python train.py --d_model=320 --d_mlp=832 --activation="swiglu" --qk_norm=false --init_std_qkv=0.0314 --init_std_down=0.0 --optimizer="ademamix" --beta1=0.9 --weight_decay=1.4 --warmup_steps=396 --batch_tokens=131072 --doc_mask=false --train_tokens=512700000
MLP neurons of a small language model. Each row is named by its layer, matrix (gate and up: input weights) and neuron, and shows model dimensions 208-303. Each number is 500 + 40 x the weight over its row's rms, rounded and kept within 0 to 999. Numbers have three digits each. A neuron's up and down rows have the sign that makes its largest values positive.
Before each neuron's rows, "fires on" lists the tokens most often at its 100 highest values on Wikipedia text that the model never trained on.

fires on: ",", "H", ";"
L6.gate456:498570494512524483473612464516532493498546466543461531442536498514465479459481446451426518526499515503462461419550443471508492467473453417537491533489517497505492483523515530489533513506542510497524551536541535452467535552484475530475519502488482431458520426457553529478479541505479456502
L6.up456:558592509551536518488593432521571465477556493479435517473548468506482516479478498496488557490449436478480444459507496554563426441502523492562476470485523539546450502502449513491529498455561472435544546522519522503536529543507516516449455501503517427413551485419485492463430553481484452554

fires on: ",", " and", "."
L6.gate774:587478497486490444528458451525474478503503542462500476496585500553512508544506490472408535516490510489537523466460502486569437466535477533501473463476481514508480535485494480537517436523481524469519497490544413552469505576487543461488460447497516549497522462457494440504509497481518500484
L6.up774:504507543485574521544490449508583570540484553523507534489464525456507459536439528504514510466506488441505544547532500444522488515489425507500546500450441524494495555585520512465454477473522533438469539500472557573450548511582438453481492471537539517557520518478499494556503519521483374461

fires on: ";", ",", " and"
L7.gate627:546499511466471469514502518503497575459449519548458539532518555489542519568503480455510463520517468468494511511505430521472486454506480472480447483474549474548460522520546459454507467523481467584411543470579541502469496568535533483581522482481529497481519508536531545541493454521453510477
L7.up627:484502524521502473618482450475577455487532542478529489531545537517515428507528524550550446445458490415450534548518485445520551469564509496517526521504462460532558511446449463554466501455496545467470492467504547500535525519532418521468523504565510489583543439513507485528501532478458515575

fires on: "d", "t", "r", "-", "z", "ca"
L2.gate592:514516503531463485451519482529471496509468476466490475522425436510452482519522514564487568441431472526598423431447509509513407513487484554485553499549519537496499537572477502461500450490443543533473453501463435425499457474533546517526549531516506468474471520493456524504509511486497438526
L2.up592:578385455457503486561524517524490513481465524546431533507453459481422486460502493529481477485475480589497575533465539432475459497557478537445551554478554476531541524491536466564531481483475437586486570504456469486507543559456487549499448561539512464461492480479441552482562452498415447540

fires on: ";", ":"
L4.gate767:583515486490468443564512429474539465480446473480439557492510489528497489594500472521487493574480466419502528521553432449504454468489450527520568424449539577472492482520526453533460470531469512518504530430491427504501496556523511488531493571517454466428504524516467449561520449456523453532
L4.up767:539464482484489499536494560521523531484532456489514528545483467502518466505474539529512527463508411558465549516467513521482525475565547548514505584503468587526514512498507542525552527410472502504514454462476437499478493471510504520474555458512445549486489431403531508474525568516425588571

fires on: " |", "\n", "di", "|"
L7.gate701:472506487507527529472453540447458486465452530506471506523503571544522505446448555497428448531519510522529525498534550511461515525495516514483501513513438518520484534492518469564401442515487599460491552538528533508524531529469449491518470491425545530534460482534562495526476508543467489488
L7.up701:609491481571534463568435504520447485415485543507446493530459500521476601494445501520531532591524452517547511441580521534436504502551463538557465472462485539450501575482535431540468390552499473515513507524569483519496520527488423502551546520445493552546447548590547416551456487572558486485

fires on: " |", "|", ":"
L6.gate64:478452534514520550491486494440596521484490499520508561529458440499445499490481515487402453554481483501474512431548502534514500508542511478493479494479419468494488506456503458548430420487485502547492444512533488583477493520516525515499588529567533511466439525496497512532511524544552478491
L6.up64:495464467503523467573463486447569478500501555520488567492437497479461500562472480503502469538531527458590451524522620519505531506504506510470566572515436553452440478432526449467458424532629420489498511472485421550509403394483517548464494424493468557536515546530490453484590496517539449496

fires on: ":", "–", "—", " (", " —", " -"
L4.gate777:531475436500502483484509471530486443501554527526405581559467532519459560589497589444537524496515514466420482565497463482553499455471434499534595458542476533470527393460503518485466535485501487541487479458462488521512433487520536442507555520546431527469494526515557472520532474542472470485
L4.up777:522459479494542437581431472498468501482549414503555541479537474453559474485571551408507484560478449494534536538485474543514447484547460510522467496461460527488484559549545464458490538526540554535510525449535473409532405592460461521546577564552492529553540495452454552486491511468492531510

fires on: ",", ":", " of"
L4.gate809:485510516491595462545525521516438560579563503520500506472474592448495523562537567486531509534479529595453494540542546515483431519499477470545465456504570461459489435461488494400513483563448488481473546525480524468521480495464528466558517498548453542509441496539535450536509505557535494571
L4.up809:513520527494533567571476444542502463527498525450481481432545535497471486516472503582577601479403428467535489492568471527474496434467558508483481416428555462457482470575485525462494437513585533447513589488530535432588497553486580562485483538476489549496539441477508457474510558565512482501

fires on: "ti", "l", "s", " of", "t", "d"
L4.gate671:493532491447524531526446536498512530529462513488546415573471516505472540546571525499587449533506478550486471500465518501491470521414460489506493499578472604512553513540467467446531587522480496518517471509495447442488444528499490525494595512451496517429463496508456514518529508524555540476
L4.up671:504485467464526483543475488546495474576582531510414513547492503532434501443481492503541471469487534585514541493505538464524566388476446405494426571554537479460554525480499494539432535489468542553515554512468558485535518494489511453475533510472445530523473431549490497443539531600509477515

fires on: ":", " his", ";", " prop", "Dr"
L9.gate233:514475434501513442521457561562541499470444593587476579529465550525484518490442573449411480566516488481500503445556523493559518472572501511428494458501481543590551476465508505576450543507510478511482443513492593453471522480462448548483496530515507518529493540456504541503508466465427476585
L9.up233:559481495490528483506442433525551533512492563523474514500509529584595454516503536498500556484466469451478523478576511486562521439521507482548531473452503581540471498485433534564506467468524521503524525521496502490539469537511549467516540483528514459525521518442532519496406484445489455523

fires on: "s", "'", " Jr", "t", "d", " 8"
L7.gate579:525488517503505540549448488507453464497462517504499495546518503544483551499472540522510509488502485526512469525493447528581515469455473406548547562474513508518431532482481528530571518463480508529550514483475422525524446493532503504530535515496459512472479422464464536456486464461433482559
L7.up579:578521514438515539516479498484456518500502478626410501491516477506428529428476422509455454486524555533487595548510493453477495503471547402582528476454486506426464547530465492499492493514497489522542499508513528457459546545516426510541494558561458517495432467542498492525534501530499503443